From a checkpoint of a small transformer trained on Wikipedia: 3 heads of 64.
MLP neurons of a small language model. Each row is named by its layer, matrix (up: input weights) and neuron, and shows model dimensions 48-175. Each number is 500 + 25 x the weight over its row's rms, rounded and kept within 0 to 999. Numbers have three digits each.
After each neuron's rows, "fires on" lists the tokens most often at its 100 highest values on Wikipedia text that the model never trained on; "fires after" lists the tokens most often just before its 100 highest values on Wikipedia text that the model never trained on.

L2.up274:496476460513510518440494492546492515554528494550467490486497497488532488500497520476489504514511515468483478528526514460543488492489465513487510482496483506498512490541518509504510488448528486483486444480490501511503480543491539524553460520483480482504539483529469498533517509474518519490540442495537491530504510493491481484468456462494451518534453509504508533415492515528490521517514
fires on: "\n"
fires after: " |", ";"

L3.up507:545451527462497490529494516460477519515512492483460474491475523498507464563517482520510484466511504546469547514519526516517465541522472490490514460520503440483509525484495478521456458466494492512492536467483521462494503512491514499538462490486473495486471518560466501496511534547500531512452466465540515478471486496506454503529521520497473481498464461502481502485481502501467504531543
fires on: "|", " from", ".", " of", " the"
fires after: "\n"

L3.up629:472505473480463491503491554489507521520539504524496499445486482542510525495500478500514506529442564511469525489508485478495464512495525558527493496554535489519496477485520507520481473516535497502503483539517466474486487503483547471501485515495552508486498495516504504471443459516505484493471490481509493487489484526478509447525539503483517471552465501556532477514489506459491433475481
fires on: " 0", " $", " appro"
fires after: " |", "|", ";", " to"

L2.up134:487471478517524462472544479506492482447500534511497495504498489489498485511503535551493497506478480479528497488512551469509501475496534493467499516544490494470452524460506513504530548520434514544457500490518529490477493484509482517508491491525499498581483492539531500479480479484513511470494515523492452547472518465523489479498504491489505505516478498492476429546494442526505513489524
fires on: "-", "|"
fires after: "\n"

L7.up527:486510491447450494507494497540494496523529543510502482500503502484548487459513499502553462512515534495521503547479505514509512496489494514520537492454453491491469479508517511492502505465459492545511463493452499509458492487477468474505507511521522512490492499471474535483459538495515467516556461504524504511518501458542507510474475504487496502541539548475531508494477572484518466496500
fires on: "\n", "c", "d"
fires after: "\n", ":", "-", " ("

L4.up170:500472509529491488498474521511456510494513480515472561512517488485499467488479511513547489546469470508481505462523499537506415512510500556506478499466487474507499453536462482498471537497524460520474528506486535480482512497504516516525524495487483507489466463464517498474518512515484489480478487515508474512467471467540501521450537500472486542558464510493473560506495471524504478504529
fires on: "-", ":"
fires after: "\n"

L7.up150:468518520542508489492521464469531488528512483553492525523506512556524494525475467505498520516500501481491495534454488498507530483496522488531438465463471487503478508534490465500468474546431485495445508547527495505479526480472546500507474534537492490551524500499478477463477480484528511479509532484525487485503480486515481518489454469537489495484504477519467490498486544508547499498478
fires on: "in", "an", "res", "s", "as"
fires after: " T", " t", " sp", "at", " f"

L6.up201:464479493447439504503496501490486535531476509492512513513503514543453514498479518501515483511500503507515483465531487523543485508497494516530476515467454491576471486518483505461474457500490487535507501512466509485493491523561484500526496506448501458535484513468497520520472493512507514508499488469454544529461526505469501484513533512515480480538498477524491491466484487476506581513487
fires on: " it", " in", ":", " not", "ur", " of"
fires after: ",", " ", " sub"

L7.up90:479518490490483451472502494476482503512506524498479487515535452484543480524479467459494468480512530501495546472515506469470499500495489533529479512486469509504527455500530499527507509514490459533508521527491513546505517492529489477479517507515455529548513509506554526483497527492485497499471458484501524506521516444535499449495553499496514469529497504471481493473497513510564508489471
fires on: "-", " |", "c", ":"
fires after: "\n", ".", " zone"

L5.up548:473463474526535467530537446477486505551495480510516495459498461461502484490512502467471473499508495540502511515501523506475466543560443486493441526513520513480474521497520486481540527514498488507469507514488492507523493527458529522523483514489522494516500466498489472478526481463518471527516469552493500499468485498526506499520506494458502503529492540519507490526531543510539478507522
fires on: "it", "ac", "ran", "io"
fires after: " f", " b", " B", "F", " In", "f"

L3.up164:506528520528528536490475466521506542450464518470470487501481522518506494537476490483575519546546514482506495473564506515500496476518482516502504518465463479504544478542536486468495518527496451490479493548531503488515553468474479476510487507506497483539512487503516470534511484506501525475506524479484525522497491466485498524498521486484508498530464505479508508531504466513512534458451
fires on: "==", "-", "\n", " the", " rec", "cc"
fires after: "\n", " ="

L6.up198:482499510491529501477464467533504506507546522503531526494466529524492499481437448491490476476484551486479511472498511531484536506467522461509422487474509524520462482472496470514544490510537478511532484526523511515458504499488537509491483528503487484517503496487481494531497519468535505508490505449478489490480514498465519504529496488483496445524482488477470529465529470514499520522518
fires on: "er", " (", "ig", " player", "^{", " artist"
fires after: " m", " km", " M", " was", " F"

L5.up362:476515487529503511490458532467520508495505548487472472455480487510523540480482505514527487513502497522472504506491493486479488510506493473491480480463523553464494512515520520532512468499506473481490495481504483548549449498503505476513507487487514501500515504536464453469467473452533500561489472542540500491508509482505511497502481543549519504471470505451503530526457543442492499530511
fires on: ".", "u", "er", "-", "ard", "ov"
fires after: " H", " F", " G", " P"

L6.up246:500527522502493457515462480494495462491493530499493511492500522496468489532470538453526489472466505503461537514501503538554524453469492480497494504458458489490520468517531480494507476476520511464481481504493525530487542490503466505518491535518490515501515472456416548531493525456491491541466531521521508492485482466506499515506518480531502487545489509479514479476476469513503530521471
fires on: "an", "a", "ing", "y", "e"
fires after: "-", " Ch", " w", " ch", "|", "lo"

L4.up606:526491524473507489456550472484538509485513516511497509474473429489479516506526504517498525474432497514472460542465528527516525472519504503521507511466484482490485516541533541483445447498503491501509521517501504484565498505519511519519474482463493459553462497506485498517480493528483505467487499454464502512490457495494499471489539466478509497485485513511497532504540490487515528506504
fires on: "H", "S", " for", "T", " every"
fires after: "\n", "==", "===", " \""

L6.up569:477512516500495514486504462487496503530530454494477496451450508505515518527515473457535514508471513493469478524499510468482477503459488504494480482508530502451494512458494508490538473492507535481523545500520501481534520515516494498499529485490565490468465441526481560523488553467498478522507521498500514481508521490491505502494501528507524468507495492505474481464522496543509552524539
fires on: "\n", ",", ";"
fires after: ".", "\".", ").", ".\"", " 2007"

L6.up422:514474476511503492504494532528480457487476515469495499526505499508483519472540495457492502507550521537490507521511518521468519493520470529507524526475484499506524470540503528498462482475479502495432485481531470475523512481478453507544525508487482519509448487505496482461507493482531468543519475526492511486449466471479543496499477536492520527511504490498495483477497457505505507494508
fires on: "O", "ol", "U", "L", "z", "C"
fires after: " G", " Sch", " K", " o", " D"

L6.up34:511540437511499512561516494488492523467491473432479473532476523482525467529478526526494472475516519486480504480499511544487522507484522511498504463484505510534512496442546545463509508524480515474498483492525523548518504460519485506515520511537514515489539530515530496511484492477510468473484497496486521487545492527520503476517491521481518555480514501524491487508465498457475499512499
fires on: "–", ":", "ic", "ac"
fires after: " 3", " N", " 1", " 4", " 2"

L6.up352:508518525480526494467473499502488492486476493521470547500476495548500462482498510496511513522478472468479497559511498468503512514496498489554477521498517555532494483516473492469478511512513493463510493480503491525510475521549468484489502500522532557521507495474499510477535517537488468504507509501489473455437461499535497517485496492508532453544562536515496483540450533490491480478484
fires on: "or", " of", "um", "as", "os", "ri"
fires after: " one", " Y", " K", " D", "ug"

L7.up405:479516522522499466487498532520525545538521474493463459466514474512499487467505522479475480482521483498487465562494511489506523477475458512530509510525473499509539470463536516528479531472509539521497472434514463515527506507531504477463494514524482512510469535494491488535493515508524505485475511516453532498496495542522529560490515476465518519502498502555494463486499475519505497499497
fires on: "A", "E", "R", "N", " E"
fires after: " (", "-", " in", "–"

L7.up460:533523499482468491516507477504507507442501544444506521479519488515514465513500505504518503531546511543489504482513532531519529510525518468534510471522474514444495493477506468504469487497497445471488480470521493475543508541483503485469472455528499541466494483502450532499503535536500511527505486519466481488468460533494516496449478522502503473464494539497483523502507537548508503487525
fires on: "\n", "|"
fires after: "\n"

L5.up199:508493514441478475493506494482461522516455479457516534535488543533477510490510511496476541477501537507512532506499443488546494531477479505473484501486477502497523521506539511519517526513526434443509519462472526510510493512490519495509521512499487494519494525477528492441488509494495494493512522508506516477535471563492490501489493492476442464495467514541558487495483465463521487477514
fires on: "le", "our", "ous", " earl", "app", "amp"
fires after: " G", " A", " H", " S", " E", " s"

L3.up382:521465462464537512501491507518467509491479501526525495506444458497464501485480489498522475529506508530452505502527491546465470536470496468513509484539527497507525511488513506451539448494472435543521496464475516497495491529493519536518468508501480459487495529517430511474513505487470495536488524512464554467544495529529534512506545487545501495502525478506513451477503454511506515507501
fires on: " \""
fires after: " |", "|", "-", "."

L3.up443:519529440546503478511505478510504502498466492535501425502496464495516511506526487510524502495527510535513499525531490510494475537538460498481519504506472499456511541518493473499504500464500509518490489556519453461519537528489455487487500523519554460474498456492499560527459523507533464499538477504465484532475454502466513511531491479515509495496512490468497520554468462509532532486470
fires on: "\n", " a"
fires after: "\n", " ="

L2.up513:491463514567510497449533510468519475550513478505494456511547499486524494488520486454481478490531542474485484496517471461514499536462465518580486473487550463456504511519483502496492490517500514444522487483525534489532478493487531497526502538494480494475515449513495493499502522501505478471512454495538488499486478498508505503517477503528458506506498503472497543496507528500466499523497
fires on: "\n", "."
fires after: "."

L6.up587:488533481523481548513488501467493447509466503527523497497476489478506576460493505504473497507482506502468498547498496498472504503518508559514492497503515514497500487462532517543506505480531464533511471499535474482493490505499542508481532524486508505489540512480504501505497546487486478473549518453494486546455483508512501462497464513533512507550461556499427513496533475479529521514478
fires on: "ig", "ad", "ik", "b", "uk", " UTC"
fires after: " M", " V", " F", " P", " m", "m"

L4.up76:546507546482490482498504548495545493492530503458481499501506528473522511507479542504545518524524507494467502450471532513526502458558454510516485511505513488511450460479485522512497519492461491481519506487544462517531497484483454463543536506471506468477482493461461510524465544491470463502512538470446501510490487511533537514521533491502489512508513520446509534551473477494515463478499
fires on: ".", " |"
fires after: " 1", " No", " 2", " 3", " 4", " 7"

L7.up78:504514481440545516471485506504494509509492478516474489541505478501505454517476495482482489539498466473431469541473526495535495526492501482491477500495506562506451479499548468525534505506487514523508504496537472497547527493500481481477470493505507519522504514496468471534530514532515502533502539493489520484445475528497533482452564523520490468489530483487514541544507525539470464494505
fires on: " |", " and", ".", ":", " an"
fires after: "\"", "%", " v", " Website", "8"

L3.up172:514492548538500456477472517483535471483493475476448498508497504532462470499504462492488456482480545519510512492524496491523478478498460505518533535460473513532548510479524489572518493503473499479465558438490562518483466491479535523484492461509503481473483495543502476496493552500470463516520504502527515498521515528515496515497475476508510531516484471516491488502497536495532485455480
fires on: "=="
fires after: "\n"

L5.up189:481453509535479464496489548540505496541489463529486508540498493541483497504455546529489571526488508525483506472460477506537458552526552557485480470547485509473516498522475501469471500513489509497477545493503503476483524484505504486499508533475523517494504519484443511462499528504498481509501540497507521494506494497543519490481483489472499479468473509488522520494510464490499477511482
fires on: " born", "born", "18", " life", " 1", "200"
fires after: " (", " was", "N", ",", "arly"

L7.up261:503510556521517465535500528575526530493497549526494497546521491486497475514501526487500519481515444500488510515503521485516498548516501474525500451461480505528520488541518494496524487476499506471452503488522491480484538505514512479489458521470474490462487480501487477473486522480463479459524486496514527491511481463503557479457525516481513504528486518501469490507515512498534513521527
fires on: "A", "'s", "c", "g", "d", "al"
fires after: " \"", "\n", "-", " (", "=="

L3.up130:496538498495518459463487504480506514478480520478558500495466541524559473520481536494524523528478492522519467490507511512473466525486519458499541452507484483516471480449525481468489485533489521500482505476516497527443498527477450459451517508506518500522530456502483519475500515505500479486503522469498517502494492533535557494505491510487503566480502537484478472512502468513489509497540
fires on: " |", ";"
fires after: " ", ")", ".", "%", ";", " |"

L6.up117:487500503520515517497501508490490496511487506491461480523510474503535492529581506547493502487509536497499517545473507494538514534512467485497470472493472509506473519503488494490508510481549440535517499501510461504489500507518511488520556517493468517497507491497508524547446479513532451509527487486510502457486505519469539512522530499526477487475477546529522507499442509478514492492495
fires on: ".", "ab", "mb", " em", "erm"
fires after: " G", " U", " H", " K", " P", " sy"

L6.up372:498483508468463492514491521500494515511520511475504497535532523515498487499508508511482446507490492489519555479535524526546462487501463526519507499442444478560498526514490493509483512507490450519478535511526501469445480479494518492494511524504452521535481535500527533473495496487477448475497491498485518541486514489511498454485527492480478501514466476484540476506474485515534534476514
fires on: "-"
fires after: "\n"

L3.up505:490476451484450510491549492482510515543519519481536499505453501469506497500517503517526486538491543505473491499511523508507525516476514506520484505463503511567456497458531490546496497490503494491540538481553457522481517472498548496488493502502505468511500488524459507517503540537460499500488465453482492502500503490475551482497525501517495486505529496469517497484513454548418506518532
fires on: " \""
fires after: " |", "|", ".", "-", ","

L6.up536:469490517463512505495516545478524509516469526509515541485442491522524499537482473483473472518534504500446499482490494538513485481468536511500468493459484509469536535518504518523493520481496489514516533466509534496560504512496472455492527515518511518527503511471463458490534424522534486494547487501482486517491494501498501490473519517492492556511491529477511448474433539478540511526509
fires on: ".", " |", "enn", "ing", "an", "on"
fires after: " 0", " B", " 1", " Br", " T"

L4.up588:487502475507505505515491482549538484564511509462481495535486515514466547536479499453510503516511533489537536527486500489499508462495516492521481508508494504501497511484479503493511462543530498463461487524504424542506499498529496494472458511504517478500531489509513511494519556517511495474517493536491525472469490563509481516517456482552480465479523548488494528442514542455487531507521
fires on: " |", " -", "\n"
fires after: ",", " |", " %", " Length", " Votes", " Notes"

L5.up614:501527504480555512507508503436454513507532483504475513476529518518479513524513467522520491475527487482489514530527494534521483471506467479478500502493515508515499465453510463523506484489481486519467500492499509503509492503459504473521445461494523492524487492558457508570490465501525467503491536477483528510462494523464487485455484504473538495500501534479492481486519504533486495460541
fires on: "|", " the", " by", " which", " where", "-"
fires after: "\n", " in", "-", " to"

L6.up496:542513538512503483459513503501489502524460477497461504510485461475517482530471541517491487515490526495471494467497524530498526515544491523484475496489478484514485460517485529545529548512474527505544493492546531540508491486478526479509523514500474510476464486511484476514457508548547511482492504471469497549492489483481542514474482504522510525479461539488492508470478464464505549499514
fires on: "."
fires after: " S", " A", " M", " J", " P", " B"

L4.up477:538527561505515538504473469497501485486492482453524576488447465525451513481528526492532475474488481508476480524490515504453489500497504486512501524482501489552496504492526530482503490504521513510482474510520495516425463469513512503516479479473516501479509494476511507473493536509477477505471490487506512433474440540525511492464516485543515503489489494471520481492482481507547456482499
fires on: "O", "I", "U", "G", "A", "C"
fires after: "\n", " \"", " (", "=="

L6.up481:509499502490505474555497500498489525495467538487503494473478477532520476573520468529522520509493457481525475527486528524536495491497484477478506458499532491533470481509526499474467520545515520491429467532483489519500550495487503474487516516502478519477519460480434493544455520513520508536496515479484482491504498523491534501468519511497481529510524499490494516503470535475497529472493
fires on: "\n", "h", " average", " 4"
fires after: "\n", "|", "P"

L4.up587:466474481472508502496509525474506529516529494488508496519489472528458507534495483522533473535461500475487498447550483536476461550500501492496442497514491510498496501494530553542495470522525461518505515469467470554508490483443497533536470512487529473541496478499465485473507549492483492533457544468505513512507514489491529516482506477473481527569468490494509501505508520525487493473507
fires on: "ro", "m", "f", "p", "ran", "rom"
fires after: "-", " (", "F", "f", " T", " f"

L5.up186:503488514513460499514461495505500500508583489501457532500473502488488497511501491513510530484462519513471489522523527490512484525483543541455511497514514481473518469545483485453509483491518538516487509495500512491507471531498508498549495487526505475502551487508489535496526547477506455517535461479449480473547520480481488501508480512532483515524508549521476451437523513511535502520516
fires on: "\n", " |", ","
fires after: " |", "."

L7.up17:524499526494491526497480483495492508530521502523507500510512448504510473508468513485517503484514534486496510491534442503467465475511467513512529473528509491475488491476511489486489509503497497473491516484553534479508514479550522512488535507459463505492451506516518511539514545542485516544444501506552513523466488507502434486512511496504524502513514511509486504522520512513516497519491
fires on: ":", "-", "ast", " g", "in"
fires after: " re", " Label", " co", "ats", " code", " pre"

L7.up232:518477494483507513476492464487533494518480508490473480477512479489469493497532554490489523529471553518491510533541510536491503498500496489505521524470458472467539455503465474510509516518471517507495482485522478561531493532549529518524522496543471473442500504480530497510473539496509498481511476483451490527491504534504472545498512524514486500458474473508535504442466477488515507460507
fires on: ".", "R", "M", "T", "A", "E"
fires after: " U", "U", " A", " I", "A", "S"

L5.up460:521521512512490444461477440447486465487472501490507503484512518494530507537489529494504516498498457488531513487457476475487458535490493486484468506519521516489539516508481505510491535544494538469486508525498536532492516521488507518495496493519494497504539474494485507452474471511500494470505474526495503499433468531537588471541482535509485504481486485514483453491515505533472491512517
fires on: "6", "8", "h", "9", "ant", "7"
fires after: ".", "-", "/", " qu"

L5.up44:510483457518502452503559456544541470476516508455506545492475468480468509514498482501488490494451475474525512492482477539470531487533524517459473503498486465480490491501535507452493518518498502500552517484515461515506484530509538522493480522523429500530538499496505508494539502472483493515494466493495457517550473537539497521509483496475475518493522511518487508481491499507477504497540
fires on: "s", "-", "2", "3"
fires after: "/", " +", " non", " (", " anti"

L5.up39:503520532486478452528511480479556509477492522521490459480457458524463434497501532461506527527493482507491501529518508506527515538499484471495464478502468535499510506507503518473490461496485518507478494529538494553497492502463480475506507486520525501472489505490476501522473541498451547518482492526522500535470461464529561525486517494462496507487537504517512517461509475509529494519486
fires on: "A", "S", "C", "Pro", "er"
fires after: "==", "\n", "===", "F"

L7.up387:511508528494525506478513485488478490524499489467522466470495516466546464507517503515485521498536513541470510471491493547500546489480481479478460467506505487490533500499485549441557465538498536503475496508559513540491489494517507499496520520505527498493469492528483475466546512512502468519495504492527496479512485469492476500496517525473546524477478510486519482524445497513535495505472
fires on: "C", "S", "'", "L", "A", "M"
fires after: " N", " I", " R", " A", " P", " M"

L6.up592:481497476448495473482461504484432503503536511496509562490474532507506470502531478533498482505476474529452517504506479493485476505483504468455486508445514531540497485518528494517508516510499491530479527548483556491486451487497522458516483479522483524500523503473466508512465500507514482517493514513511507514508496478492500480462520531519529515504514499476477470485464532478500566510453
fires on: " The", " St", " the", " No", " Time", "ent"
fires after: "|", "-", " of", "==", "um", " B"

L6.up534:499522505471484495474482501505536526512486495544489488530510531514497518464508520534548505499479469487555446484476484478495516489527520497523461479529515513518461488465467505502449543501501526508486545498489523541444529525511523513510518462490533534542476492462516486526524510476495510495513498488500508511483512515467486465516483501492502503482495500490444514452486504478544497520513
fires on: "W", "N", "History", "G", "F"
fires after: "\n", "==", "===", " (", " Mil", "R"

L4.up206:466515481480512458528495523494484503463514511494482505533463563500499508517483516481549529507507459468495535487520470477521487494502513491473515529522490538524501466499539497512494476517496533496525467483511470475498528532485476508533496493483506468558534515476524466512502471514473526538500526520491491461497452473545524464487508480494488548486493497477513560512516468477476489506519
fires on: " |", " 1", " -", ";"
fires after: " 0", " |", ";", " 1"

L4.up555:494531477509485497520509504482500531525491483536516481484488494490496512509508509510537473517479512491490519498496542499490440527472510525517526506520522478523481455497494509480531464536505477465453529525538492457504436532512524518504464505439522464524500509508495487462515494471538508498466491505486546476475488512490455461454518496526498536488475514506475490496505490517470452462510
fires on: " |", " which", " 0", " that"
fires after: " —", ",", " |", " 3", " 2", ";"

L6.up173:505548507473508479512524458495467481485528523505530476477510505493462549564497523530475517475543473518483513494509521470482518509511532542504477502508498462505509521494507541518492500517530555495507467469561512515513487504533531497546510512520538517462524476490517442499513506490537501509470511500473504502486454506464506564457443510493520510469473491509492538497465516486526550512499
fires on: "–", "P", "L", "H", "/", "F"
fires after: " M", " G", " N", " R", " W", " B"

L4.up110:455512533478513492479474485472495442508476512466521550475500509481503480502575476479510511494546499483494555518471485505493461516509463468526523488495505509508488518450514489493526535520497475476497516530520461535494529498453505519516506491526483438505560509494516512473504549462482476480516487500462467483544512518509548524508537495477514511483506459485527508458551517497443514462485
fires on: "\n", "ath"
fires after: " =", "\n"

L7.up531:524536479499475491480526493477495457524506534464483464470499570500475499494512465518504496481495553528538499509465484499568469555518454473480485507423463514533507534510482496490508512522490525519505536479508507525503485471494519520521504458516457489480502526518501463497530495463496467506469473474516510532479472480462499477509521505493527488500463499489502493495512499486478492502500
fires on: "-", "at"
fires after: "\n", " c", " w"